config = dict(
    num_hidden_layers=9,
    hidden_size=256,
    num_attention_heads=2,
    num_key_value_heads=2,
    head_dim=128,
    intermediate_size=1024,
    vocab_size=8192,
    hidden_act='squared_relu',
    norm='rmsnorm',
    norm_place='pre',
    norm_eps=1e-05,
    positions='rope',
    rope_theta=4430.0,
    rope_fraction=0.75,
    qk_norm=True,
    attn_scale=0.127,
    bias='none',
    tie_word_embeddings=False,
    parallel_block=False,
    extras=['capped logits'],
    init='normal',
    init_std_qkv=0.0362,
    init_std_o=0.0,
    init_std_up=0.0362,
    init_std_down=0.0,
    optimizer='adamw',
    learning_rate=0.00212,
    beta1=0.9,
    beta2=0.98,
    weight_decay=0.14,
    lr_head=0.00738,
    max_grad_norm=1.0,
    warmup_steps=253,
    schedule='wsd',
    decay_fraction=0.704,
    decay_shape='linear',
    final_lr_fraction=0.0,
    batch_tokens=65536,
    max_seq_len=1024,
    doc_mask=False,
    train_tokens=326400000,
    max_steps=4981,
    dataset='wikipedia_en',
)
MLP neurons of a small language model. Each row is named by its layer, matrix (up: input weights) and neuron, and shows model dimensions 48-143. Each number is 128 + 32 x the weight over its row's rms, rounded and kept within 0 to 255. Numbers have three digits each.
After each neuron's rows, "fires after" lists the tokens most often just before its 100 highest values on Wikipedia text that the model never trained on. A number after a token or word is its count.

L2.up346:165111076129168121132135084113114117137082107155205119160166098096166138172120065179128118082095105186113165172117211135172117174121082089097167086118120123158158148180169113119104105149126150082130155160144084124154133099147134167180103163112128119126116144166117128142127125149110153057
fires after: " " 49, " \"" 9, " (" 8, "—" 5, "{" 5, "," 5

L2.up597:131166125068140138086101069092114108091105120136116116121171195124114205201130080139098107091122103150158158137090146114143138181091068088176168103183119124119132154132165133131114080152123148108084119116120167114161121129109101110173059142143113080110126124120154160089174175168117143130
fires after: "D" 16, "E" 9, "G" 8, "M" 8, "Early" 8, "T" 6

L2.up879:118152112124141096086117109043118174116112143116157160219112160169157150135127156136046183106151137162133128154120172090121128183094157135113107142074162148137167114172113117074093078107124157117101143177176138150150129179154148199143134118130118121107143093131183122128156126120152139191
fires after: "." 23, " or" 13, " and" 12, " En" 10, " in" 6, "Or" 6

L2.up274:109161070119151175109138144160149121100118112108135118159131147055133186138136115122086157119178112131183183127098191091156136144099112075066171107135123139152191159176107089135141135188095075142109141171128130146108126151156144129140122170074151144127090134010126167115141135118075125104
fires after: " the" 59, " The" 17, " " 7, "|" 5, "The" 4

L2.up826:121120168131225075077089117096063153130041076117101077169153136142108115126061087103132128078112102152101171162122158140124135116120091072161155128163159144147081102083103160084080129075168145088174126113130130109129163184165126165181134157109107111078195136055176120157129150125174127100
fires after: "\n" 52, " pro" 7, " me" 6, " pre" 5, " ex" 4

L6.up927:146148069117192097136125099072085106079149178071079141159137113133133143131074119134139157146116172177122117202114187116186153113114075120102098155119147175148098105076141127106136156142137112147159173129168140140123144154145107135096175068161148088142136127085091136129122169094101165103
fires after: "1" 43, " " 9, "9" 9, "–" 8, "|" 4

L2.up430:109102121125195141131100153140161133061091120158172176104157100164186093123080113072172130069124090180167137134115172084163117100117095125109208147096173111148150148178138170102110138115122146107116139121056109157163159169162144152169113138138111116167124150125135164093100099136154125094
fires after: " ex" 22, " de" 9, " trans" 6, " di" 5, " con" 5, " Ex" 5

L2.up44:129215102107149131122136144131117151057125114091158129139142189145157122189167118086128166099159082159189116122107186097170062140135060144084166154121156160102107130145140139105160160128099148120082107142062133175128169140110121168144125131159105091101110160086198126163170153084139175035
fires after: "." 62, " " 6, "\n" 4

L6.up504:137126168113171131128154126096116121112162141155163166151136134139164078128128174127075134104127101169141122089090116133158122152093051132153172131120162134135134124157136140167112146195117102105154116143177133138158119159191089135203087161185165075075102101117133136176163205100152096135
fires after: " |" 93

L2.up769:144124077158154144103142125125118135109027091132079128135184095120134189141151112088136115103121135155121142114072241162172109086101098132136094165124117132112151124181141144078123142103159134090150125165173166091135148090101150158110152104122080088117174146137126095176085121137032104143
fires after: " a" 23, "|" 16, " in" 8, " of" 4, " for" 4

L2.up872:130123113100150139142131130102122167118082158115150139127107137116100070177104123117067148157180099161123124133073134094181187180094053089080117116127147131089105159191136178152171110180095094126162141102100146138174133117090060151103111119144120078137098116129138112133163091096136145119
fires after: " M" 19, "M" 17, "." 16, " N" 7, " E" 4, " Mr" 4

L2.up48:168122148147183090142120108101093142123091099145186199111087111119126143131106080143145130125113076166070151198106169077132140129143098087081153138110154102122111107154119163152137117074191112087151120113114110162158203168129147125148134166115097117090134146086145152113115188133136152055
fires after: " " 57, " in" 11, "-" 5, " he" 5, " \"" 5

L6.up682:108130165193163109136098119085109139151031145086139120117138130101136080160157087143152170171147130201067137131110107034139177126109077140105132113064166146157161158154150164157111094133146127013133140120086129117158171150164125154143146106125103167108081170077117123155165101101124182057
fires after: " " 55

L2.up639:146125106136111136092165128146105089124117108091201144121126148115168128161150091172078155134130118140118158102096112083158130155104090100085124147129096120063175166173140109102124083156125081114139158075123135152205185102113093128112134134124081113058089157089132086124151089092087122093
fires after: " N" 22, "N" 14, "n" 9, " E" 7, " " 5, " R" 4

L2.up1004:120154170135157127099110162112124153142098165140186153098187089098151104137176161147115146069159064160143093104069100047151141137163079063099129135106149072139130144160171163118083100100135114099105126126113135131121166098197130118159096120108118121164156133164145092157191099114113148065
fires after: " " 49, " K" 4, "H" 4

L2.up64:169133096163148116083100069102056091128106132143155180118139150199143139116117112134124157129122126145111107174051179111096118076176076090139178110141168110120128101144075150108126164093139122105147060086120123043121158157137101182143127136131068074098080102064134127105172183091122114080
fires after: " (" 56, "\n" 10, " It" 9, "|" 8

L6.up626:111156119156115100097158125105103177135124157186122118104125130175179160155183139075113176100094133138137076159098161118157146208118128077156147143164150085122120118159114170117120146138124089029099186167157191119131160069142107147158113119129114182123192105121095113120186106131120160124
fires after: " " 57, "ed" 7

L6.up677:181105088205131130080088122142118146067007109181180164145117159126131157132149161107161146127156118138128121150052126139153097097119128138129115139120169182071175087108103221179109045069102103149140157105074124067157168092146119167127092164110112068130115083114139099138131109169144108092
fires after: "\n" 53, "-" 10, " " 7, "i" 7

L2.up404:143099080144136172071121140113091159074121130174176147167119110122186147154182090092071119090087165127191123156139163155162058150134130105112144152094095101125143167175132102071131089144144143121154139146085117126171153131130148131143090169148130090105083168050169165067135142152149160137
fires after: "s" 38, " the" 15, "t" 8, " S" 7, " " 5, " D" 4

L2.up646:166178107138147101159154155163177150140092129181184125150127114114130088179133097173158205099070113244129145096078132075143140115142093032114177156117176125185155167166147136138131105102098123099115171152148156145149192130218069125181118130127096104110104131141081116121140096098130107079
fires after: " " 79, " E" 4, " C" 4

L2.up587:147138078169164139073200128158137111020131113168142164117119088072160059121120163072057163126110118131157125143104188119106081198078118122138193119075176137078111150101121161070153080153116145125117123113123124131150162169098145106176116150147143090185140086109097173119108180154121115136
fires after: "-" 44, "S" 8, "s" 8, " rock" 7, "pre" 4

L2.up449:134144137075185115107134134119095154132083091151134128177138074072172152158188086165173160075101174200158158140078166093176133107153108089052131154101079089170173153159132110142094152129084109090111119152155130113124130157204118137173058144108142103139087148071123094095128082121148149102
fires after: " " 76, " b" 5, "ch" 4, " a" 4, "Th" 4

L2.up756:138079124109107138103144090135105120087114166121130138141090122164098174152134128129095163141097086161158176153104152100178178117099087124088143154130142130066169094138149153114108103129087067061173123114146083171112155185130126143102126131096106072102119120156107128112101106161120136107
fires after: " A" 23, " M" 11, " R" 10, " E" 6, " I" 6

L2.up475:163135119128126101143120148197204125120078090139236139158132141131180132144098111105129123101145159154127143123097135150120145141068128129179132131167111147100085221135080171069152138156140202098133127133133122183187155159131111180153140103070075101094174098145172163079130132183105123097
fires after: " in" 16, " ex" 12, " dis" 11, " con" 10, " Con" 9

L2.up57:126118136106140174088126078139112156138113101172132168153092109140096132150094074163137141160099137153105145138096121057125113096100140136097174159086164114114131154168127129104139120144163103059176109092134161150182156140158084141102106129125063113183101070132185116102123109121098146131
fires after: " E" 15, "e" 10, " A" 8, " Ne" 8, " Da" 7, " Ha" 6

L2.up174:149102121145140140101125154156084122114052091134091127144113128125170121125140149141119227086127156147135172118053167168219098098130059116101167109105160146084204140191120113159121092137173105081166148152164156092106129117108106134132143128161137137105154170124151121110125114098070200160
fires after: "al" 23, "t" 10, "r" 8, "ca" 7, " Al" 6

L2.up40:155132103122103150133129071075109128093104148138109103130107156096146137200114099203045131121160117125129132108074136116166156151094037138061163089103096077082124136159170206127135102145117109092093140134120072128140119102121092142176133109125144087104123076169091089089156156123142156094
fires after: "M" 15, "L" 13, " L" 12, " R" 12, " J" 8, " M" 7

L2.up55:127096142111128118055110120105067163134118088109123141156117137055093171154170113148076178099096137169230161144062142113227183136116127121131093185081168099153190117192142114124125105134080084127100083084091131125136156141167120131191128161127113142122139143100173080079113134091144156158
fires after: " the" 47, " El" 6, " Thr" 5, " The" 4, " a" 4

L2.up324:167151100168114091120147157065116191146143155150134190101125135191192152132137156088102133104137120152135143139120155147151123137171091137176184105152133133090093183178127192136108120122157138134157126159127143104078163106126068144113116129125038147125174124106160142144126157124091125105
fires after: "-" 20, " (" 15, " \"" 13, "^{(" 10, "(" 9, " [" 7

L2.up622:118147149130184099131130139085085140102160105123150113126130113165132051108111208098149149138144138145099150152108142089118129182113101128108120136140132114102078130091114108078122050157157168112123143143110172125179191136148073163165103157145134148151165126118135142103175140091094112105
fires after: " " 45, "-" 22, " (" 10, " \"" 7

L2.up39:137111124130210155090089117124091161095073058141098114137133129170123119120124190156103155081124171167136130157111140127155120120130088161155143117143196093129154074124156119142109111170133155170139123136121125106147111175183106169208104097110095145135072076070101124123164138114112153109
fires after: "\n" 78, "1" 5, "-" 4

L2.up370:164144130153193086143073125127132157129134154163127123129152085081181129124149128171074158096154106153142170114062140070140123161177086117142218110120112064141150123217095164124129081115161099114104153140099175099136161096126094149151099134108100128100082095133170127144090138145112189074
fires after: " " 44, " \"" 5, " (" 5, "y" 4

L2.up188:137142093150120073105151166163129133122102133122145129188103148151158126163175112072117180069098139142139143194148136157120059139078120092161186173151044149197102143138115166152079145143121149129153138134159060126175158093133138184185140114161109123124120155163131146117092163140105097119
fires after: " |" 23, "-" 11, " De" 9, " Ra" 7, "de" 5, " Re" 4

L6.up645:161137116137156089098093148160098134112054074186116171202105122129190148125160095106073146124182136172196225125120146115137151096136146122173122161095178161164122159156110131131073121128116136068108105193107170084137109112167176128111065115146099146153170141128146083132075153190128162114
fires after: " in" 39, " |" 11, " of" 6, " St" 5, "-" 4

L2.up6:123151077165132193119126061082105158079106164122090188111067141116160136120148151169016213131141103147146162133068158110161131132119136108133143095120127101064108108163107148137116098147089139157110128142110096119133147120126139094111041164142156153169161115128113156121145174136137124113
fires after: "S" 27, "s" 11, "L" 9, " L" 9, "==" 9, "-" 6

L2.up903:202154113144199086130068113157138125160084115166216112125157135118120079127147162189179145114214147198095107135125186141120097169102116069069144126145163139128124154184132182132150080125129138095070125122155112180138244189104079138120078126097077154107142093129191106128141057081140112088
fires after: " " 55, " de" 5, " pro" 5, " inter" 5, "-" 5

L2.up777:174152109167113107145106087112114150115064120176155160116127114160151103164131127132130113074150156174097149170096193101149109173137125096106141210135170089128111126153148113138109110118118155083129126153139103120199113080174081155060135125113128109141103155194093133104153096187102111086
fires after: " " 52, " population" 5, " is" 4

L6.up520:145175156166154146069103120138120103085114087151210125138156134147202160128148083110126115076159110166148163112073208132148106181113080164107175136089137150150169140170162148107096130121129083147173133152119109155150166182180144208165175181161125135121128179117151117150117117112104136072
fires after: " |" 67, " +" 12, " " 9, "2" 6

L2.up706:124128105109124138099087141145121137114057075139164184079171155095124185136171110135105156057125119120151175153026163118230162114082136075093135194095160140178165111158129170167140128134153108139144151144185181099160128169147146143118111116091139108092103127122090142113120142122089174123
fires after: "al" 22, "d" 15, " A" 11, "A" 9, "ca" 7, "te" 7

L2.up609:145133076151170115098109124137076110078133125129126132125084167129132154148150140135048128166127095141122168133127164128162137138098124122124128119076150095091117174167112102051127136111113128140104139153092174173113153118124134140184125166122075114173108094077205140137139111084076148108
fires after: "s" 16, "S" 10, "-" 10, " or" 9, " that" 8, " under" 4

L6.up996:154102163153124058150090050113141157064116092094129123158158064097158147166132184108087114120127080179139163084158166130119151175090098159129133193101139118108130165164124105151096121152148186061094103092125084124149104116135176116109101145175065134155104136111125132088123125170150143150
fires after: " in" 31, " as" 25, " In" 7, "-" 6, "." 6

L2.up18:141149107153130111125094121125119189149000107129215106125133117123180051156133132124136112093098129173110232139148199102117093157192104121112172134108149092203142148091141137136122174143149119058095133125164115165134181099195093161142124124137135107107137155175139119123142113122108136066
fires after: " " 67

L6.up708:106134103169190115115080088117169121115131121084128165149150159139171121121115155154134144112165138150120179152072147105182146148111032150120103130106099156152139111152152172069156119124166150158166159133086123131160126183125135081142158153096115070073176155104128110175065191116121123115
fires after: "9" 25, "0" 20, "|" 16, " |" 5, "1" 4, " " 4

L2.up311:158075067149113108107129108102109133123089087147189132200163149121148115144164111129127120113103135156119132143064161068128108117127116141053066125094094084072066129155112124153144129101155142105114102105111169073198175107141127181077116076136080067159115123135135110144115104144084130072
fires after: " (" 32, "-" 14, " " 8, " De" 5, "\n" 5

L2.up1003:132131118128125090105130107082116167065113110127134104188137176151105090173136168094131180119135132125109160160146106199127077093160058135153114149149138124141143085185118197124073100114147117113210131060118154085118148131100155157102107117154110026109164149161149089110130109111088144109
fires after: "-" 31, "|" 25, " •" 6, "\n" 4, " Time" 4

L2.up169:104059079138099198127157160173170134109101134024130152107176123081180109157147183099138189129102094146190107124131159117125079050094103103109103117132173119169133104085141183107147178127136135105114116145178112120106135163153157149141108163121146160099199142177162159113095127166115181130
fires after: "0" 35, "5" 11, "1" 11, "7" 6, "2" 4

L6.up676:107106114131167160165093107136083162106100132091142131183131155133111063145108116157094147132110151142129119145093144057117109154088101158154123143067203130158102141184150135135182132069051149068173103138114112132124140142147157211098136126147144102115114114071167124114132096116094115108
fires after: " " 49, "-" 13

L6.up37:126139079183150065119185130070114139135154136144147146155086086117177097167180113137106137122099127133109117143117137130163149137130127048152112106168149094200082144103123138156153170117117097079107164181100060149129144135127112143185133145172096116103049124143139155156153156084115119118
fires after: " |" 31, ":" 14, " on" 9, "," 4, "-" 4, " –" 4

L6.up379:162129093155133192079178147141131110102104133089174082143183110141145090156136104170103101111122132125106156185154175170141109066137074194164170188145148099098123082146131132110109173151146203112135147134078177113114154155118085134201141175158066077111145179112134125115138114066100152106
fires after: "3" 19, "4" 13, "5" 13, "1" 12, "0" 8, "2" 7

L2.up562:147075166081117110146107130164117108113080125093119177155150096072106164169127099212128132168120133116139198193136149122135133096126119086081125125095138094159183156199116088145175111163105113133103090120157105156086102150098128183173124184152134093104093132066093093097122117094125146164
fires after: " the" 57, " The" 12, "the" 10, "The" 9

L2.up889:142144143168174133124108100106179112125068102150105108103132106146175089160127086161139101124102079183087167143096134108190091158136079144106137146183123176161081138144150143141115144151130156144105173126134088117160189131142102141124138119089115082104120175125103150166111155146154085111
fires after: " " 60, " co" 6

L6.up768:172072037151162100159116089170097149082103041111132069141102192127095108154159086099107164110150118136180146154145096160088109149062113119084129089136185109092184104137067143096117112152107118077160104117041128161169170096154173129093086104123168142122086109136152206132212141119126141118
fires after: "s" 35, "S" 7, " S" 7, "th" 5

L6.up237:109135122148140156155109149093076146104131076131127149118115171176154054155157169143118165137072095130123086135066181117187178120148074134119204103078126158109171121110135189099125139118086121089159089084141164134195160128149139135118179185197092138146103151153155128124100157147118130164
fires after: "4" 15, "7" 13, "2" 12, "5" 12, "8" 12, "1" 10

L6.up1018:098117148151113131142100157121092123097059121115162157177190130109146122146117149202138109142037106156137203131046131098106138133135149189127156145138080111169169183205134122139133052147107071112126093139150150151201135097149126104073130104161069157142134122126108121065083041164130152141
fires after: "In" 14, " in" 12, " June" 8, " In" 7, " December" 6, " November" 5

L2.up170:117139131110173095128164142176149140043107093097171119179160100207127134221127115154101137090088156150205162151050146115130183101113094096161187137082084113149166189126140095114101093142146111115162120106109102134167117168087116133120133130145093140124139174132085187147195110159119116000
fires after: " ex" 19, " con" 13, " Mer" 10, " In" 6, " Con" 5

L2.up407:177116114222183185127159130089085113117153135146088117109162118132102158120141132200140161127130086153095147127106164133156125163107106095145161171103179121078124156151096129179091110087111112110134089181121104126088144186212144104103095173077073126077139118165130110101129126094108137140
fires after: "G" 21, " G" 16, " I" 16, "g" 9, "mo" 8, " Qu" 5

L2.up581:150110175162161119085133133149050151115134172144124120179082124165151087128078186112138163131182131165114110182141161159107070131118130148188169119122185154144097119143117165121144102145111193126100140079156171147107151139101147178165141117093100118144139143115150116144132186101057064069
fires after: "-" 38, "tro" 9, "to" 9, " (" 4, " de" 4, " super" 4

L2.up157:098095157139139103102144141168112132058110094113098170140100128130134116196116163116091147153133137177176096148144133162175177118138118108111160171094176163117129113180070112124113101118167174067150131078099160108129165158144123127162161135144118117113085123081195147134122188121146172123
fires after: " a" 13, " ex" 11, " in" 10, " as" 9, " the" 8, " an" 7

L2.up602:126155094209129136124108101122108174146098083143169155114136131110139104140100173098104141102158130173127115130117218112117108189179104144065133091100116075122126162126123131047134026150183064165187163143091171128149208180103097129115061097130090123180103065106154164103127148130132131049
fires after: " " 82

L2.up729:137176101164148156162125141087087159129110102126147098135161114156116201128174130138141167116150117194143181093020157087176151127108098135171113161112137087157142179201135147076093095113101101070144204140178146121146173133132096195131097169111122109108149110115096164095163115147141113065
fires after: " " 74, "n" 8, "r" 4

L2.up931:124168127113119114105148106094126144148090157104171119153126092161119101156151151174136149102141157104137079150092148053146125147097114077105092146117176183088114114137109170049082130121060122115119150159198149160183143111109122115100101187150127069082107128154130178122150121129106084115
fires after: " R" 12, " E" 12, "-" 11, "E" 7, "f" 7, "R" 6

L6.up471:093138121099100181112081115111178111113121144094162152077123203114121146116122125161133089103136094123057148120097162072078120141173104159054086128161096140128152139140111109184109125207064115109085122155141078124170100088159079198159170138088146137134088186018116126135184133106116110104
fires after: "\n" 31, "." 15, " " 11, "?" 4, "," 4

L2.up955:137151100149101164112136180132112077038041059128100148172155142163136164191092105126126116131132101153171174121035179156156216125131077082157116133145110136107111119122160199140096146138135124150107148147117104086107126142169131106148089126130134107163144165060148131046132139143133109123
fires after: " p" 14, "V" 11, "P" 9, " P" 9, "F" 8, "p" 7

L6.up192:140185141130114124132151085090095155146054137158094170162128132123195133160146169093123208092093123141137153162107183121159155098169124118117163122099111080154123126111131179140107095101057094108152153096121139125163180114095097093112088087085150123132125108114137163123164094111106136111
fires after: " " 61, "er" 4

L2.up95:141100123081111101155098145102107133112099105150109101096135127204175091119144126177150167081141137200083150121049162128131066120127086101071168122097126097102163125096114124124092150159114138092099117086138151122194160139153095140122116150129123142157055139134186112174111090116128133072
fires after: " E" 22, ")" 16, " (" 14, " " 10, "." 4

L2.up845:139162105154146133066132171125164171117107103126185184195155100147217155134189164112113160094064128160157122134064163076135131170086146094134105183130146067127173149161108097090166057133161172087111156129113132149136183095148119178142064148112100124145097121112117125121111121182126104114
fires after: " " 38, "s" 11, "n" 9, "t" 6, " Fe" 6

L2.up200:162131149134134171098097064182148120135143138154137108087130086133115150144102107107069175116075152181192163113091177130149092141068059069079123191136145121161176108126101147080132149142076148155164163140104171127153176133180041153114025133109154099088134142102178156127143158091159129161
fires after: " a" 24, " A" 15, "E" 10, "H" 6, " Ch" 6

L2.up490:161150170099125146123096105129116166114098157112141101103119130140124131129099103171144117121098096130106158165070145096140084106141064137061148110127096111138169164117114141194143126149117103156117087163081134085116133159136122197209132130150079084181145092062135138101138145114147141093
fires after: " The" 30, "." 27, " the" 21, "The" 12, "," 7

L2.up675:167088126147146137119151074126102081067133166135117151134179146115099140138126140119080147122101100133157158110037184136140096155090045073135184170108131150060093125116109096122119125156107068172127147109135143125139137131146140099130093135169115127109129137137139128132145112122109086144
fires after: " I" 38, "T" 6, "E" 5, "O" 4, " O" 4, " Do" 4

L6.up494:132141104157136175083137142123160136107107135105176152122176118142110128148135105105120151108118120166158177165095141139092106107165086107145145149117090118155104108094190136150191129122171147066102114124153109134148181188131097163140133180171113113153110225169151082128125148054063164110
fires after: "0" 39, "9" 33, "5" 8, "3" 7, "4" 5

L2.up212:184154142079140160128113133079117150079099111066137141117135122152145141132110118169076141143137146134132179131083155072165121109164073093089151093086103130153179193153123122180132148153139105155195164165104172096123133174126111158186125154139121111138139117056139106067149154101132137124
fires after: " the" 76, "The" 13, " The" 11

L6.up874:133091122171114084118088115080103140130103199110148134125149143180182146136118131181100100163187169150106170137072139130131086110087126115113125091089064109120140163119115106194117100105127121128110159160111117149135121168117135194125146174118131143129155108128158110138128124116110184127
fires after: " the" 51, " of" 6, " for" 5, " The" 4

L2.up158:138122128147100116096103100153142086086044116149185143096174165124175164180139112121093127143134103133124113133094172122155162176086085113169096179167103143109094143187124167129133110113049104053150078158164086152126143149133141039147139110120152130114127143132143175135158105133102116134
fires after: " con" 18, " as" 13, " Con" 8, "C" 6, " c" 6, " Qu" 5

L6.up978:107174170099133142125153124158101163116114166148184207154137140100130102169104144092110136121163135150114174153102173136187168179110106110113109127120153128132136112164201155098156095145113140077128140140097095137109100145148129255140144113158115081144109156100160094142076118127099163190
fires after: "." 69, " Los" 4

L2.up186:163119125136083185081112075149069138126119092131127100171093125096132128153079088145114213090131137170132152162087132139155125105118124180095124122095162067140162178129100135131087084147122117097128110119137107168143140115098106138092096106106117077152145137136145134124100135120090172075
fires after: " E" 26, " El" 8, " A" 7, " C" 6, " Al" 5, " D" 5

L2.up312:129156103175139089078131097120126109144026122158175162135130114170138132129154116144131160050159116185106121148118173091139153173144128127135155149124099114166162146168124138083139143092148087078121138084118118098137222124126118104141088090063089068098161107136129157134172156100084117058
fires after: " " 70, " \"" 11, " [" 5, "." 4

L2.up192:091157139098119134156146120186136137108105096155119120156108119169131150172143125099119157125123152171136129183071167137083131114102090154133094138106091127116120131220106127203112077120048115108180103112085120062118130133150125117134119133129135072166084168087144132117184110107097091154
fires after: "." 21, " The" 19, " a" 11, " the" 9, " " 9, " A" 7

L2.up245:164055147091159109123135118154096086108137117106121191157122153090092135143145065108115141141153101141175156170097122114148107137104082096126097153071117114142172118174060091100150091100169171110158147130071129169132178115205130167176132128180130121131083112084215108098140168172119171158
fires after: " a" 46, " an" 8, " The" 7, " to" 7, "A" 6, " the" 4

L6.up324:153125123119201125171196148132126130084159131142110105140161064107106096161182170078135160075129130166137128179119149158148171152141083126104143134112157104097118092133099105077139164120200145079122154134108176169142153183116152161150063184144133074145169141120194095181113131085074124068
fires after: "–" 43, "2" 12, "3" 8, "0" 7, "9" 6

L2.up359:144127114125123149103134122135143094114114136130182165112084155088166164153153143133046155062128141141144168097085160100158110097108094054186133075132142139123148116154154114131117137161129134142074083134088160101144153170162192094112149136097143155127092118096109159135183120134075158138
fires after: "S" 36, "N" 19, " N" 16, " Uni" 6, "A" 4, " A" 4

L2.up938:123143098140153104123129107113126168078130133115159122157134159178094087094105146155164209070115146134126113175108193158120127125136068145180138136076235122068063128194194125130096136102168104110175114062100152202163159097123150123106121089140158061115101173134053131123143152115105120105
fires after: "-" 29, " de" 8, " O" 7, " S" 6, " N" 4

L2.up508:151179083149138115096083128121079131107149117105114167156138119210129140117146143126035150128135130135155179136120197115154155172144094131193114132114154120085143122196106088135152106099128167120158149125140188174115129076200114204104158134146145145140142134094191128106145139140089163153
fires after: " and" 40, " that" 11, " to" 8, " which" 5, ";" 5

L2.up701:130132120104116091110102121105105102163042165160136137138137109149140136137149127121115154048115114194092126143048128106129134153086093106116123125131094164136114170188139158131086148161079149052148152073147131064135149140097054092145103135120126086148135141125146095119169129173079160166
fires after: " (" 34, "1" 21, " " 8, "^{(" 5, ";" 4

L2.up998:142136133157195099072158146086066181149107098146207106092122117112186075164151129099153190114145140149117084122187150094137130139154163081093142083154170107175108104187146146103129108109095153156137148122136131116156175119179166146177128122172068112110167088117074102145124142140142131079
fires after: " " 66, "-" 6, "no" 4

L2.up143:140161094128177182109145090091084130078134130158119133151160111089138103112107128159125127168092089191123171111088110111192063048120088133144149144128102117085126139124152168105127145142110131074128129137178125102120136094130099157145098156145089147132151094120072118108149183057092137148
fires after: " I" 24, " Ro" 10, " G" 10, " Go" 6

L2.up583:178117169102107160143079098141094107069109113171149144098119141109119189103120127085079129095156079138115108131098168103143127172067103118140174171149140148074120132199049175084165110170161110122167198156118181118163123109112145128168082143176121069146113126060132107128100181084115148126
fires after: "E" 18, "S" 14, "-" 11, "A" 6, "H" 6

L2.up15:136080141116161110140178125170155100086133161127119220103194080122098110176143137111151143094074114168072127175141097200145124147144096025087154146166082139147110079116148230110144175155166139129169110177182151129092178149138138100130118144118104090133123126144138084177114160105105093110
fires after: "0" 42, "9" 24, "8" 7, "7" 5

L2.up465:110121039188161126076104118125064157145150120146149150119076112135126175149087110122117152139121110180118153160131189098149070125148093128173175117119186088086091108129101139118121114161152137128102149143120140109117135131157129133172105201112124098086070102103082128144158222137107126108
fires after: " (" 26, "-" 14, "s" 8, " \"" 5, "—" 5

L2.up960:148104143174158100121132169101111141132024097135132161133174175143141117146109196123124117075128142152102156156040154124104164138140114081142168185148112122090116131114115149115062067182131130109160125124141156079168124093096084122130163173132124142171172135190081093163113146172152100072
fires after: " " 46, "R" 8, " c" 5

L2.up875:175096081152217114082115132127107102081094091134152129113130159129130110124081068167125122102079127170102132112110155122177145118158088140159195180201165097153114109139171163161103142143149137081111149159184135058134132124138109087176136201141084095168114132094123160147191172165126133081
fires after: "\n" 55, " " 17, "==" 16, "===" 5

L2.up757:147114120147177119178222154106144163127091106164176126140152086086121086152111113078118114086108109146108173154083173062116131156134143104124151121145155115172066185133104134116082132157167143162141083089109134142166128150102138174161084151097111120143141077160105104137123140132074138096
fires after: " " 90, " de" 6

L2.up97:124130137120151189151168098105116058037105149152103148153159112087141183131127168126082131131140111133161133195110201096138073093122082136100175158093137106083165119152157141101115061167135122137152131120110115178175138086120155143107113152141105089121101134150199114160129136139116096137
fires after: "s" 18, " A" 8, " Ol" 8, "S" 7, " S" 7, "E" 7

L2.up379:134159149181147130114170146129099102094050123111125109114146178153110090115116141129152139113081121144116116134087141119194102088130094175150146177112170149140150136122203171063074112127081149079148106145151162075140154136115081145104108140153071123118133121067139060075139208151062161136
fires after: "3" 20, "4" 12, "2" 11, "1" 11, "7" 8

L6.up817:166117111175168143077161129138142093122128103137149173140172105176078086160179152110124152113053148154148114170117164151105140140136102137119161193128154125136150104133187146126082175192136081109198163041100143154190118153127085141135152141130098104146093124115146092174128147138138118125
fires after: "1" 26, "2" 11, "9" 9, "0" 9, "7" 8, "8" 8

L6.up983:087107120147146154138119078163098157164109110086129115118160133116056148169127130079150164135087153148150122094178119164145130153104090132154179181127152189171141138127116194093110131163169154143112123154132190125177132153159159194146149176172142146110096158138119191091118178160115106145
fires after: "7" 18, "9" 18, "8" 15, "1" 11, "4" 8

L2.up47:152118153153180156141169138177139098140078143137176125143110147145144062134162127147179167135075109192104130180106120112125137141142122115045169120184065162102082150117123168103118095099184074164107114076114105140178142122129150145157054200160114083133083084079174135146146157119144141093
fires after: " " 75, "\n" 9

L6.up883:125088126116185119111124140137150130114083150146124129116158145146059161185144099110128156116125139132159085138110140157117126092039177145152116132098157100109114110152095167115163120180108143155088142104184145144221174155105140147137104157110100156134086080093097171124134173096146131132
fires after: "s" 34, " Can" 9, "S" 8, " Sa" 7, " S" 6, " can" 4